config.yaml
qk_norm: false
bias: "none"
init_std_qkv: 0.0139
learning_rate: 0.000785
weight_decay: 0.47
batch_tokens: 262144
max_seq_len: 2048
MLP neurons of a small language model. Each row is named by its layer, matrix (gate and up: input weights) and neuron, and shows model dimensions 64-255. Each number is 500 + 40 x the weight over its row's rms, rounded and kept within 0 to 999. Numbers have three digits each. A neuron's up and down rows have the sign that makes its largest values positive.
After each neuron's rows, "fires after" lists the tokens most often just before its 100 highest values on Wikipedia text that the model never trained on.

L4.gate419:493561465622391504464536441477457501475599496494463468440448487506475388463450485437480439527470530449564575543452489462466455449517490464515564514505447528473508528478497503494503470540475528523545536508490412510484444520528471534530520466475512486500494470533572563501466560428480557454534499387488459552499503499515514514518543519483505461512544461400495526535490584490489495516466514501454499527493454527411448415491452531494555494480555486462492571523497457413498505522512476453492509494464493539485474472469428504467489546486464443425542549549473551460529484508496478489
L4.up419:519531515517592529563531461507494432499437517503427542512513391487479475482516514461523501534438531473472511489465490536564510489504441431472445462477521522475531427554534378486548563454502460480557533584581575532539466473564457491579510535478489426479512520446464496438468528497544501508453521551474503471496463513506489476585481558499456524514580457490456488494496535469497479552417530547521542514578509392537534496528550569504495476512484491577504502486485508566485484461546481543524476512516591489483484496382499394469540542470506462561468474428463537530529483559516490447
fires after: " the", "The", " The"

L4.gate1284:478506565517507427510500463526506539451598467509508505486517459482596483553542521547544448518489562527509485541493454550468465498471499511503454542483519523484525462499496495542506499461504503441494451521516497450434506545529444579488505519464432472486481528476440512574536521505509518465517496430391538491550517502419469516473534484447576504418472515457480513494497495498568466499525534490456472525525555489451530476523471529490568441508508516513441576478457430570478600516528533472512565518550496493534500518535470597495579564494492511523488545465482548511543446511527513498
L4.up1284:466525513583547473497485388523513461440578463475510471487491479527549503490494515512534511503470537462559415497568490502481492547378511493517549495459567459522574465487485472438429517517489495503529487436455545478468510527462517552535553571435508426515487514495480590558544527410497519493457497480467498443519507513492484469437435427515539538481497573482516476470506468518575520484492527514463533439499486478500534440442539438475507442537477485519482526488500490517486517493430481473495484484505567455457557472510530490492541555518459493535438552550510520469502538492476456535
fires after: "In", " In", " in", " same", " was", " That"

L4.gate698:585505414530523524514484503502533503489482509426431516412482557472453421434511534448527473541500484516508504496541471474500492561557490476488499520501500487487508469479497448464503508508554517486449555541496466436452520525471463539492510514529523500512496527590498510488469538540557438480555576469531545491520540553473524451478515451463526464508482495472548532614480510521483436466446534468493561540512434454570445426478513508462552396449541545438412479501470489545532502530509511553537511542481483501502422453507507412557525523392428524427494473532427533505512497520487547463
L4.up698:495547509495483458424508588505483502512486448486479487573586540504539444471511429507519414507479496529486558463543460493494470452410468534514478449491538503466463561518556574533504474446488569563436464586534499458437482544493499545550495524492473490480508490545440565490501519545537399516497412484476470484464565513578487444510475572479493489538554526494533491517496492513516473402570520442513444582521574528490551522499562535530456495483496552525516411454536506471444495520518427554619421513527501497532463455576515509517449473516486484446406531471514538472456509529510546498
fires after: " the"

L4.gate1079:512526462483491508534504522496529527493472493554430396466475559462404470487505492451471528596499474533482475543488508478490490568566495460471502509498507541503494544434530515470499536462501573475493497467518453516504426504579447535503486434523510527509535529512536527443465515560518521510465573545524491508507586552512479471524536474462486495487502463465496506631485598519503436506515525496488542540482504480523549481548485480471574478545546550455532564496460454432526497499511524512459464534455566476470480484483469446509478474463495524466518535536484527448484473513495499393
L4.up1079:503455477606537501439530501542509448543555511465526531499532539454429472558496497475504545528539471482523518487475512436503506419568507403481473427516487444489481538584499517494540454526458560399553419538497473467538487482491431483450469534493458455508495484559431515564591426533521491513541506456521511601529469573532475509490535513537491481505546501537534481525497444474477471454490487452482551479465514467457497522568552511489485486483517528480533491516537473375492571533444463458520476524524536486510494548503476560476509535501523573502493596491481518471470454519429412544
fires after: " the", "The", " The"

L4.gate2915:472487508521497491433456455491482584479505570471548469536511488457459467545558471549440476468485477538427485565603564447527502541535477529515524537433568514491534526521601447491532532480511455510574551421477514530515583545482445550453518474582493460520532475487407557536525483485553464480453559512453510513485485530501538504566457579526478479549532486514437491531468513548603519491452520452511522538493485515458465496483464537508499503482510449479472505537488499456506493484474602521540462482539519487515477564474517508525486517552471501465456466525451538517548471446563521502
L4.up2915:526513520443507500525490529492422565466536480525522490549499456458497506413516487455573474502521485488520482510504475604486531530526483455488498532548490554458411533453491535548437560475483503514564533483483436486488421557511437489513490447491522508461488504482562489482511558459498488399582529541547511531487556520485507532483448494613465505458547415496518484504448550562468615491468515491502454518530538530519513528442458522440468499526505511525450598564539484445540477516535435480534557521544525526505457454509513569529494401527526498466502523486592370522595504504511528503
fires after: " a", " A"

L4.gate1181:476560458471560508506433575523518527495520506475495456455487431492548507483517572517510521534542476559469566574447424562422504525511499454500468514471494513532503514457473483494499460480515484501501480564537484469536457475472464471439503477462504455532504535583500519407501517512512485502463554504528443490566510431517482471443494560417525491525518510541469479492481462466485548458490592522453478599552498505499445557559458573571423507438560534538458506534511476462522499541490477527559506461552535473545464600514505425463506458474558499431504493512549480456507492541417521504
L4.up1181:424504508540530545473516455568420460542489578519564491516553515485529512552530456504482438511499463481507527491522504452442395463519502455529513512506520440511503497471436489464432547538538517533480439441542432526498459526525477484441543486456543451429553538460525467460487505523515514509474518539451436497508489484434426580533569460449462493489452511597462490459515485475502515487417470477518467498543568476482557490513489510462478466517520535482497508458505493464446433491547471517453506508475491492464517457476484476516532452560561431507428473442535522513475496531506438472
fires after: " |"

L4.gate284:454513437542490501512491436478588460468478493455494524458562490418476426450482517517482549566575524517496526542449531529518568525570570434576537522516484596480539504507533499486568496479535483464551423475471512431518478521455570542585460539494523460467504468503501515486543553478508443494477541506572605525479427489523468518491539551516547464517541514431468466497470517451434514438496505514520446577529467551453551539465543578565511479440547540457464563570512480488535510598505477578485519500492521463432510533519430515484534467498490556504478487473558521453464556481453519475
L4.up284:485500465442552494527503572430487485490455484435518546468503454460504500509575623402516466495561508453540426531443459479508582503460500488501569491542522456523451546493521523454525493528500511483469540478485485481554461504497568501462493514513482448567478527510510554496537475498455544504450503450513503508500506508412459540552485587484526544461488484529511459527481465500512557483555509513504516506567532544544463465458502568533502530434545522476519536492533517478504502538531484543478514451478531566542550534597485471553492444513456468524530460535496544454509431552522568512
fires after: " the", " |", "The", " The", "|"

L4.gate1289:613498545527464498449561480473476559572499421526501511522542460504466499455534459558514481469503531449480483548511464541490439468491477459461499488512515566496485528524540507567486483466454494579505485491427532541452492510452541471592514499557535492505555470535486510450545530510537450519448482490530542418555457543603464527533459515486479489491537511491489517523420530540529599469498527472511556485459494517433517478449456565481458558537510499517485435532477447451491559517450479513468533444504510491514521451452535481499499515475553465436424473485427497550557500479550514484
L4.up1289:504502510448599501491516471543438483443531520510492471478438562466508506490503496490490505523509514470432557530495529465554552576449525461495504516467407381509447505462542485456494551492571516507533443535514514489477508464460493426503495468393517532455568482492485400494480505499529520422501451490438524506504507530489523491549509511530523541475512508475497476436479519550483514477497527534492527527409475452526518583483496498515509529458506531471503565464565470524492509475498526521481488596555512495518435494535524528445505391602501534530503510648527486464518571557565507496
fires after: " |", " a", " an"

L4.gate2045:492476460509511568521522617493451457448522464488442400462443541474555524503499441462433523503480542559469449516550482530453567517463508495537474552545504483513464558571451470503513552571518483477504558496482511502499461488491478547539512486467492493521549544429459540507556572479521471510509533446511519531474474537517485530545486585583571478501455475460534419486443534516494492552564524535530434537459546480424470525496524527516464499451565568456386543509544488491474512515565512455469531410523477585505451461550451500565476557503456491577450495509520436462483445547475577518
L4.up2045:388505536455523528537564463527484501427498512492508541510421496440495498481444518558520484475483493554480489516502462474455473554501506496457460412513532446488477514557508529550534450553487419520501433490535465530518498587483460488523455509535448539555543442509468438540502533548451523470553534548508494467530483427505442499506417492467466469524545540523449493470489499510471538476508453440432545485408496548503558474569491544544449469555493556504504562522419517429551512460481519422403505488491508498532439534527547406561528486494528462457476571510478496454507538521481454426
fires after: " |", ";", "|"

L4.gate954:475470440460465479505526497462535464446574491465454471486509483490561439533535564394506490540515478444509615485529492584448511527545484558422495546511449506481497466475446501517510512473511504471458469519463451499435476524560461467472428523513517523473470453533490536464521484548505571474498603443522539487528515534505468484512500514473477441463441495523434422482430563532493523456477518515471454479562462473487446539523503530579498502568581522504495459475533423448597564535523479575497595522482571501529495515450503501477515515473494450511484456511547538526447570495490533449
L4.up954:561506488490543495462541423518564493450516454534422428568484524519516539483507493483486484489546499543469532473553503486544505509518513530515485449466561519502465544371497403538551453442505491520512455538508513514526372502537483467531534526460474539498517543451505473455485463526568516526546562457535509461494522477458472474466488485447474553442477486529562533433456477473504502456497599461445479507501530539480496469467551539513452493509457507542512463509448487452460594556540482505459463473428495492544468460533532478516501560518505430508513535516475497443553543603528479477
fires after: " The", " the", "The"

L4.gate1555:488526469487487503462531419478472566461432520529519605511524441474476459487584451526415501481512522464451534437558484487543478469512495472537510417563468492545498507487523510467477476449491534499576530461512518496517541524490495590511464520548501492497530537475481417490483523441548497475447530558531573533494515499568547502472468534538492469496520497480486576518478527506512545479454530412446581569493511536427571470469513514457513528566549538552453469478519506433498513467463455506538496543480551523494509511549487467543438563481547480460464541580442488459490483507557496526
L4.up1555:478495530526520472482479446494494478428482550579482555462438464505487522535474425487515498521471571479521549574490520487502477474480466576517497481532470456483495520534487492484479528506496564476454511535483484543485550484594483508427470454462469413514477526510476552653479559471567509525503484487413524472533523477528578481500479561502520499490455465461574507468523397553529541444487500537416567523509541489540520383472561525487473489448496450445427441572575531471474458443526510549544481491517493496548487504542491509498516452434509546488478509470544538510438475505518460500
fires after: " in", " of", " Kar", " New"

L4.gate2600:478527455493516503506520503507445462449479496509487478522559509420488481536548521524515478499475488496486497489549529512581521530520476473557510531524461583465431520482537519533530561545484439571542515473535475526459492578498542497491488506513540579568459502485519587488470494515528553497573490551475527497432493557441509495508495491496480456515560515505412501474444547523434430425503539551531509504428556524486498494475548512479406512472598467523449497543541472495509457535529505611535537497510515484470448448511472523512535481539488551439465545441502493544525499532507534478
L4.up2600:515473524484466499523526583447450498498506428527487410547412468510443536486515465515409500481445593426501454547532636527509516524433468481476521511490530556395461483559481461439544487440506503499446511503472500460530486541541493514512496472541515571545523544503491526509528489552526485556479493468488500510403495600538481468482465509481444558459444567533508495506455434438517480491508582503494446552503439505545512480482519463527514502501466477527557544546555456450502506484540541513510538576521494422559536604494494529491484585474445496513530480603479566472518548471505458422
fires after: "|", " |", " "

L4.gate2685:520475478504538554497480492448489517421461462502444500503450506501480511545455484558597495475447481488516552503473452440426531567464460482564482473491450454523503479509473495528487529516469457451463445538484537567490483523569513552492490481431510515545486470459463508454472540545521440549433460564497504563549463510542581429501538494446509543540539529491532489510432493442516412479483490450525518547506537473523498511461437489536500524472525545507503421466420512451519512469499458539518478413486526456519437570481458510526497505537428444416496490450511449511461493521479552522
L4.up2685:565511493485467528565494514535567503480452517496502542609478535510417482543510453541541491573534465537458561450523496453422418476476504470506410480512469478506487429537485475508479536464535547455380536538481495523555553562448487513525494497524478507508509487556492486476424517488479587524459527532431521462483421496542484583502498518486558528509546442488543552478475534513544458485447486491548523503490483509454447574460453478503570606559496480537438426576465544473503568534460482551517555464477456572546449539474461466563502483611557415508549506504539539470445486471541495526
fires after: " 1", " 2", ";", " 26;", " 0", " 3"

L4.gate2285:510545486526533487478509525432516482509495492551396468395494447519488480490574548533559454544537438487512538493482520444467551635514404523481549542465555453505514503483505505527453536512510574522579561581523463507513446500504522555574477505566462411560569454494532509505432535371493543515524484543487554557484552506447529495589474521537420546502546471456515442507432494481489469453503583430517511492510499514529541451513499500483531508484494492467495510568505510505548513540517483462494527462523506485461542499515494520518487486534512488493468482505502540485606448467481545398
L4.up2285:505509493530527498515511421484506478490443496484502408437426400523494542555524507509515533609475506448477538493532511482423552530501464580509551452364561527543504521489507406532431475517532493551520613504591445512537411479500527497545526540474521405520556438510533440512472511446512498489490501531487476522512538484474494521537453535532510502439543511491486504563479495493471491526492538434498528422424417516553504473517531498452548384510469424499517528507504626484567472458471533483440487494468614549464511496558546496456475477463501498515508435532525547489492495507510528466
fires after: " the", " 0"

L4.gate1713:519551501522498506521450524507426537460525459555454479519502454484515524566553593521506447504509496599451555535475500450421515592507520562521481441449488541573546510516431550503431507495516506523474487523495460392503512520542505474494452514424594457505501523474528540524507474517452521444471482478473469485486508508491530536480545529450467486487501504478490489483536512502560572436557579475487466542448508514443509413452389555468458460530527513513461373556443543553475550489465476461546422492519494489482470532497478503495545512567523437525511507508504605527581497483629466509
L4.up1713:443543509522424496492514569515481551465526470522468496530400478521587516479473449498520497524504550554467474527470480517456581462480526597541403406500532527563543556438497555546481547462418522583490541515530439458501493489515532421512502436427432432536518495490545487502488589453489517551437495567472448458536512486544548495510457556512485463457501527461557508527523516440454590478511464509454499449554509493502500482519456505448488462532530499532442465482439486442501515417505503506519458516465483536520566548493514529538540474521488501520583470457441522471569499480574579502
fires after: " a", " in", " an", " In", " A"

L4.gate1233:473513440505497565508486515501509484450508551439461492463465511467499506458477454472608413506487462580473534580478510451493467466470468456484449490491528452542467529474517552440529499494458510520517455578496475456529496575453508523570477480538487546496539519498477490420520550475440512444555565514573490541438514507499432497588476555495485507539499485440472532506460542513438440483511558539537503552555502557469488562509535535583532548516517479368536543563484454410523521511521566540464568469534427597441421610497473509535524529490515529488432504504526499461453485504476563450
L4.up1233:522474431537520515517497534478504535472550488528473469484586597526468475496522467479486515491540512456550566539518442521504566425461536489557478569470450543473475505521506501470529470389511456570528484480503446512546565469460475525461528478537505557580444532510483471464437492512520405442537465487518541506495552488491529471515444503522450536475522558531530464497498501484499467517531472456585523494524524572496537460497458526518547471524496514449477536565514474480439540481520558452477552453444568494500422438497529502434531464505397503485411487507481518480502423548527512464
fires after: " the", " The", " lex", " and"

L4.gate2229:521492479583461504433576418481491510467531516523485490562454471503468404497519516487455450583541472506488595429503463543509526448488543541445496499546550499515465474490528490489481540518533586523442516444501497550476512523531535565509446464538472455520469460580482464469452481506504501516487549490457455520541596481425524482549531462480465544468544475473532481536483629484511481454481574493522509543468519540426468486488486546508560468505545538491428582442566484444515454534495539526451492397484553517534423477508443488454463562504421475552589571479502537473495566541483515490
L4.up2229:460466594482471478452557486502527445517536466525468509488555493520493485474471506498422470526513466536476451494583503501468537487529395443555411504409511481440471507513470437469509478480606515467541460504457491481487534504520470466447518558525506505462396421529470491410548514440560566472466468503544504589519480498495473462463587456481470467496489502500518534450540469506487541463483496482498438441410487512489413533434472464535436491502502468502554499551484535558420602497530421502441487446459472502476523488544480498501520507479490461582482452470480536529473491566528461483
fires after: " the", " The", "The"

L4.gate2833:496482480568520567444536497477441486504532508510441458457450482501456490489573565613462510566494538536421523542504526456495524529536456446484507493495505524516510423428451496467466517518484588545567525551497425534568559518478457578598547501420497453587547490532508533506484541447530512472482575568559537548552457535494533497472531469561493453535441521492456446547465548495539552452492530486464510567457429487500488506484479509454542439467527501460455572547464472539443523511485572430468525509499513417464537577453481466483548549482467455494561501491472575507494510570513465475
L4.up2833:433494466424379508543583468565420526497441453537529518482450456521510492553479550570481456510471476535500478484511510503562520560521532513476577545543471570454541530442474470512452500522488526536489514485484449498546517441513462516432513510436510455508428543418574459562483502463463551490472505567510490595541458539499430531490500432599478510421453547437500458478507496476507416511526448507507497454540438512529507512505463530530571538449533473477535526465550510513471455518445483475546586485454463417497488516442487490428537507475524574529547512491428558502558495563485477461
fires after: " the", " The", "ū", "ou", "The"

L4.gate2820:504513474503438480470386415483498483480489480519426456475495575451474452532559510494568500542489541552473457581514509434478455563482504438516491481484406504531504447466528484395421547607488507509464530531443440445479498509515512576593458521460490426465473498477553519471519539462538502461497534454543488488486521429494517518562473488576516434528558469460463436513462534485491487484455556530502466546490499476495509463463587510446498489494562480458475539507531481499556488555403488557503458519497530495454533560514475488468528545470529504477444528510527483476470533479489512451
L4.up2820:512509527518552524591447494501473464471553530503489486447553494504502528473589490496498552530453499455508488583522502537496484465435485503492436498460484487571494504465445500428513544484644459498566525470542413471482467427442507540533429520514481452493545557555657521523444566467492515506466515551514597475562470478544509567528541533494462468445448424454461546551444521503456532490461503460482506524504472465502454512478505544473483508469515511499528520528562464488519490567476504514512454531549479454529448499496535512490460510493582432559505472527499532486509478508499526516
fires after: " the"

L4.gate1028:554540487478498499570453498459600466509502468523488494486463498477488546437463539461500420593486507492567541514504478529477431468487453476458475476576549508467539473518479525425448588483517444498494490465500488475503555531469502490524542485481445477492466517553422485521441542448421502499550578501530549492483481481506428550486549490587467486497508487470525438591505516520524537485481529468492555581504504513483572562462493536533534595542500480528456549492447472517550524531487550482459524462482513564544498550457509483517444569616408587461481487487524457472502410488496566427
L4.up1028:486464482532496519473491483447513467500475480548474516465466460558463521471532458389433483498497507503502591523489448467469491526534479512472515552493508465485547550483562475458544562457466469579457462538443605534448555460551494538495446466465504558519459441589542479510489466548487533550485502524596484477547531525549447505564501515497564561474483485510476488531461523584501441497488536479538553496465444542557491505452555516497523477457493475433502472463542542442560547513509533577512565554484523535489460526497472492581483506462475471475507538540463442550468473517465532495
fires after: " the", " The", "The"

L4.gate1591:493481460520508553519483533491402519442515499561488460510495567488463536505486588480514414453530492489496510543502518513447449517437524508486526535503484537562502494520550483514431526478549495511549518516482477507453532508461453559445515470465426519528533532493510460504536543529538446561577485488466470510501528523495545496379446452480529476537456501441533511517402497543458441508524535465489463574487536553457491503527473502588477526470543514464481518473479482535561541481510551539523600484494528434465418551497478550484490520500472493442467543508515408565517553567459517490
L4.up1591:484498475411515499463486561528413503441547470451532520412438494498505465518504552472533494510510506456525445546487491502473512496533521524465521506515468519529472474477525472451502444516460464489420476547570485467528483531527556485487483474541448485508471555554548514576532478492498575498511484449530512464537439503525532488561532557563454514490534558562458502439516457512533518585468544440409608406514441535440489422569571495497471474479522482551430479513415508423538495469503476516521521525472475507500563524500495516434555458483539507520478453426493469471517578546502511404
fires after: "|", "\n", " |", " Total"

L4.gate2481:515553449595549484536431492543549532470447490532422515523569479491428439546563524569499533531443500493483467493508471484503465497469521525493453494430548454507495446479499572475472522566552478507534477475446546509416513439511477553479461548425554450469524517510487461495428558560548516424434535498513499508524502501494550507460489484512446459498492522490471468506431483492548528475437513474475508543434526514489578459448483555475438489448565534488424450443516457471578593488491521534455501451485534545502500469460485490536467442578482482507529482433459501563461493450513490516
L4.up2481:468516408582469554497498508571500519453497551500506470448502540526398519490487518520483469558481522503510445477500478462497559499541490477455462493417466499500499463533473530483519445571555515493531504453452533528473527534495430513466503568427605467552510507579451498519493522499504537482441494515521577510481461504485519538488529478542543484568485562583504502503507489495483527526445453546399486494456489517468495555510545512472478479476488471456469497459536414450596493451487540583494564545532501476485528462431532428433482495546407455553436467495457465577431501548523466569
fires after: "In", " In", " in", " career==", " same"

L4.gate2340:520510492565454519436521492540421536487528506500368487521566489490510515501586539592533487587471574420438459551480529433548424467531527455511480512482472472483475605447512531436413537477516498455494454534492505578499495545481461496516520432438541501525561473485452465452512547500463477521512589507547512504562517444526522516563475553525500432559501473440471558635489470484463476420493505474418509597461453496483616520514456452505488443485547544464511482504500467488481488526504464509479487512533520541474489601469509464517472476524525517421489509511545487449510509498454513459
L4.up2340:530505536518519607381427467358507481571556526486547480583440556472531543499435464487526525417487540496472512455484483485486442502482504464497458528495457490476524527543495610489525526526503543471524466501426456448469465543508471469461472486465514498482506428449467543485451501491452506518518515564477432485564415496538494524509525526501461424532503557560537537474588482522573544493480539519539477497495446526555484513444462541434502482466507560472492489509448512487461428506430544451566409507522495515515465482541503488509508425534532422574498480486484535459441428454510454529
fires after: " the", " in", " of", " –"

L4.gate234:506493506493506495511536504522551573466546447496436460500427475491539464509434548498504441527509550565549518479494498470467485500547446545499470530509525550505598550502480494501483445416527449544447491513520466452517449530534487454511581491556483503446425464498473506460475490501515496540558508434489508477442500491476496468448475518465490530503507585483457457483523495568498462446538488437493519492525549531553501487485506521618504509543523493469543465498431417506480563485558530542587526543408553472552489498462415559440560571443489472516468495464488493532479448489474522378
L4.up234:517475499531474523497534496474493503508588505493439536479430614514515481472541488471558475631543498523551455595521458470520529473549489545504436563550453476540484502553493437499506457460516444519474449479501446468551504531510518514468512509448485470536464519499493414461561461536501474546646542507540537492511477506521472546474519503475450454517455443520461508459507470567534430509507510497503543472507493495499479474532561512509515454546487470496544587464502465429471520486503503517489537589494483558564527468479512492529533449419478522482515486414484490437463509527535550456
fires after: " the", " The", "The", " his", "ical"

L4.gate1423:526545469562420527513471474505479474484575491454515527424445491504495476528462484487518476511485489535441445508444475533456505530489539473502501514495504463473530463452416529534525625458504527481494529467505513560482508476549471458549518452483479516577478489470477534447452545461486479446534587589469512492531522423461450483486549514465530455434560491484470396475489572512519481518501487484424506538495509476530521561452462485532513533454550465419366521541477412518480459533488524441476515505545501507475528508492431500465517483539539537489551497468478465459589505516512490491
L4.up1423:517483507506544485487505452508429514448463478525498501493473515511541596492477467534552483499507505595480495531460439498506504522493510444437495530526517524488516484458494492556465505521538529515518480494528480474457551498495478481436443562484452542524532468617450501498434571411439496475435535487577500483463512485565477536545496472527505534523417542521532515482487521472459511464474519485504495506453475555488528464498525514500549465539515501395489436431513494490529460538504419552443523518463480604505535556536501469469476528548514481476491431554583574490470501429578450483
fires after: " Liga", " |", " League", " Divizia", " Yugoslav", " División"

L4.gate341:520543454569495519548471489455521503496460510493530505484510483432452502560504486495525537495456471546549496543563516530564463511460440457530492486546547496557478405430471515429502612510467479444556494523459466530604515574531439519496583548468446508456477500531435543482486599516502546533532478519464459495519570511541538495450486548450468524565515534463491549608478506432532539476464485453482513485513558413534518485486457496522501535519565508493414503492530435462575596531504514484534455453506431538566499503533496498529497450534583565489482487481455489495492508464465434486
L4.up341:495476496501437507467463546506528515470506552528511529561468516544484498455538503436458512500516489519563491514506453501437568530463517513476532438479589486497426429333537433549488477512475477483580549475474529467506582532436488481504504542472537466471478499495479538491492469502506530529454497447522462502510518462420630572487497484451411413510505474497455519556471498528514535471543433526469451467501491485461499445453438510471500539507538565558514484541529525496505504457464518457446444530408531431461590438484521507507488464545547516463508545472513524499501554475544497520
fires after: " 0", " |", " .4", " 1", " 0;"

L4.gate466:508527487544458484502532549506550530406506500491537483409498467494485492504468565499508512493472497467470571449443494433509398502449519476522519521524536516531468563489459468510458588456526465527448537550562513467483485500569532540582498478452558487480489525511504609474542553528527576506507510522446483557571538557544528525540440524449470487536523459450516493478440510470449437435585511446516481594520568501506561469442451462518502549526554457538569499479523480520498512512445507508498564508465463473514526471503444539518517503454477480482502494481493485476469465472472463451
L4.up466:529463601512405473451491530439465480511471471563481501449556590472504526551467447547475463533425500451486476505568493463471487515506521422513474452560522474558488495554472479473455496520548499376559544563556504481430543577484491539513545489531514507530545446519482495463536536469491543490514483492477460456459435490527488476522478496562503497504466495514503479525539463401534521500488560487445570573459504562493503521502537468511605486553541449512535450464491533533494490469451454511525533483526469572559505497451497470570494473444555471518478460589536597486512532406472452481
fires after: "|", "    ", "\n               ", "k", "-f"

L4.gate941:472513471560495458553507480486593500486446473469497537453479501482473454524473533489570479518497477450432435468537509547505524508487492452454515525480541576558520548488506522412527525467501518512511455474565447483516536472554544578584498517456470506511507426494504462466481548491568562441559563483473534484506529433512474462545511567480506489516374517456552518502453493507523534454571492537497526598548576497512554513449536515503572531469558479428450435528436487499547515494450515485462545460404525460498474483490502576498507535476440455518468548531472587509488522468441553516
L4.up941:586448518480566549523461504468607542526435514448578541433514541534537457542479577447591422551491546490494471459509508501493504535472517540489474503473515553470507514508497493429516528481488397500575485565522489456509488454475466544484471502451566521509515395518512447486511527497516515412503527489471484575489509494551476486508547454539562509489474527430468579616523542513463460502456472492578477553512516549576541552542516493486507510458478439443462455526433489523547547483482438476494547487548493508449507478557524507508476468471449465514562532528499538484511530505491527481
fires after: " the", " Co-"

L4.gate2020:551494558449498455504555495486516544548502540562558581448524491558481524421526538482497482549459502488508428488499507474495515469459538550465494527444553449513555504536498542510488526568528573499600547580483431517482476474493474496499393504513517489568470475483511512522461523462592501521517557503458538444514509515527478458485465560499545460481513479504612499531422482464479560448434512473428507462547546543522569513463493543454491525545542516527471528518493435421500458535527492517456520566560510438553509493475489493573635466462520548573514594473471389490594479463530531440
L4.up2020:541517497436543539557471540473421466488491537498486509471472429450545513555446525486497536509500451477471543492446483478514488495532533451453498470473447514420495461489554483480492510506477504410512460539548507523546486534549476535501522493564489526529476533520474467463499588584544529478498479513465561490527499494497551516510471421511457407561419508489491488480418476531496547465483375538543536548538539548496506403468436502486464505438482502433450532517474528435456501517526508417554567464512488436504547471505527553512536550530514435517475537490528552478504469492461555529
fires after: " a", " was", " as", " an"

L4.gate1759:501569457530502554419577556479501574518570505440474486497504461467486463431537518581464438520545555512496503587508489460521497412523542436483420507487496505513494505502564520519459587516544457537457436528498508510414506526554476537502500520455466526491486536469472510523476497512475416510463501510520478538502526413439559415535470493532475401550552502507536504558580502542405500465501637533501477574542446507497493527526504528521526482556517530429469520522483582458468505517531492472508520525493504497552504541457462467529539473511527457501454448573502520517572465543509436475
L4.up1759:432465507481440527454558510473500460450563447479453521512560510537612509431540518452485500465514530536491508508477486474544524554566556506435476517480494443518547573498520472517543436511469480511525431520458497457449446499501522525511511575509581427446548471508478490500552550562490544538463486525474508523442479461521476508523518476540500511525481501434483429485499439522499503464549536506452483512461499496498585498487518532486484493549508503481488548454539568526508463543495417549488486515493580452504520515510500461504502471526514501468513470499565517523491541543477454496
fires after: " the", " a"

L4.gate1110:475486529483448576510479504520458494504511478525571456565503562495537385462501510548506489588488535517515503534468406512579434531476523542469519566470500453547475506547450493548515498563455498454488510546595521434440515438494443540511523514482457468490525538492505496512486536491551518478444466423459497451514554496526517539537511530470540480499553559455496498513544529515555517547550477535492531530555497474530474491534545485482442443455557511493514492434539496488504493527514492549522426531465469477490494551478514471456525607423402505514482579484521499468472518496472509503
L4.up1110:560516508494469522587549520600489533516571571455505508472424496508512584500466533541460481492522519519517573456458511501463440495580507447549418503552468480516567439493468520503503414464443486490508485479488525519520440487453480455513564503481496531460499561479520478505512488473485405468441508483539510535510484499477433549559589528536537510472531501471454478389535485474492440501487522506473456424485550445505444533467488462502528520518510486470498492483461505424490517489463561476461500476424465548481540514506489524470493404576464567519472501521444494553479518531520497465
fires after: " in", " of", " on", "On", " In", "In"

L4.gate1496:459516472517513530523540496558478521473611557475478453507555458500486542530431429500525485552460438477518572605510497481467434537504562470491489497552492533526502465475475423520469490487489524435565392493555472466534461517461451533490562435582482488550533510581451538467559528466576445507535546440476525530474502488546522455495510445469511478512485505475532518555483534474426528538507518495490490555455425500563397538514495507550451489479563555557454523563499466482542569564528503489531553488590501502576541524542483548491550432548507545516476504520528503518512539515439457396
L4.up1496:470502463533450500570545489486464505557503464514516530448442500477524462462464443562481567447503500451461479495495483571618533537492428442513523573466481487473485556519501474474527552475561582463444434515517503413507507497501527434496457546504474512531509504561481503543508512498559477455564525592523519542532521541518449497518472470545511410533485524423536546522522521446431434463457487542504457551542540530454488554584493562543510470490508508448543470485493554517463449476472483454616459565540465487481606470575529569474550537418499532521517460443508520582543470520623538489
fires after: "|", " |", " m"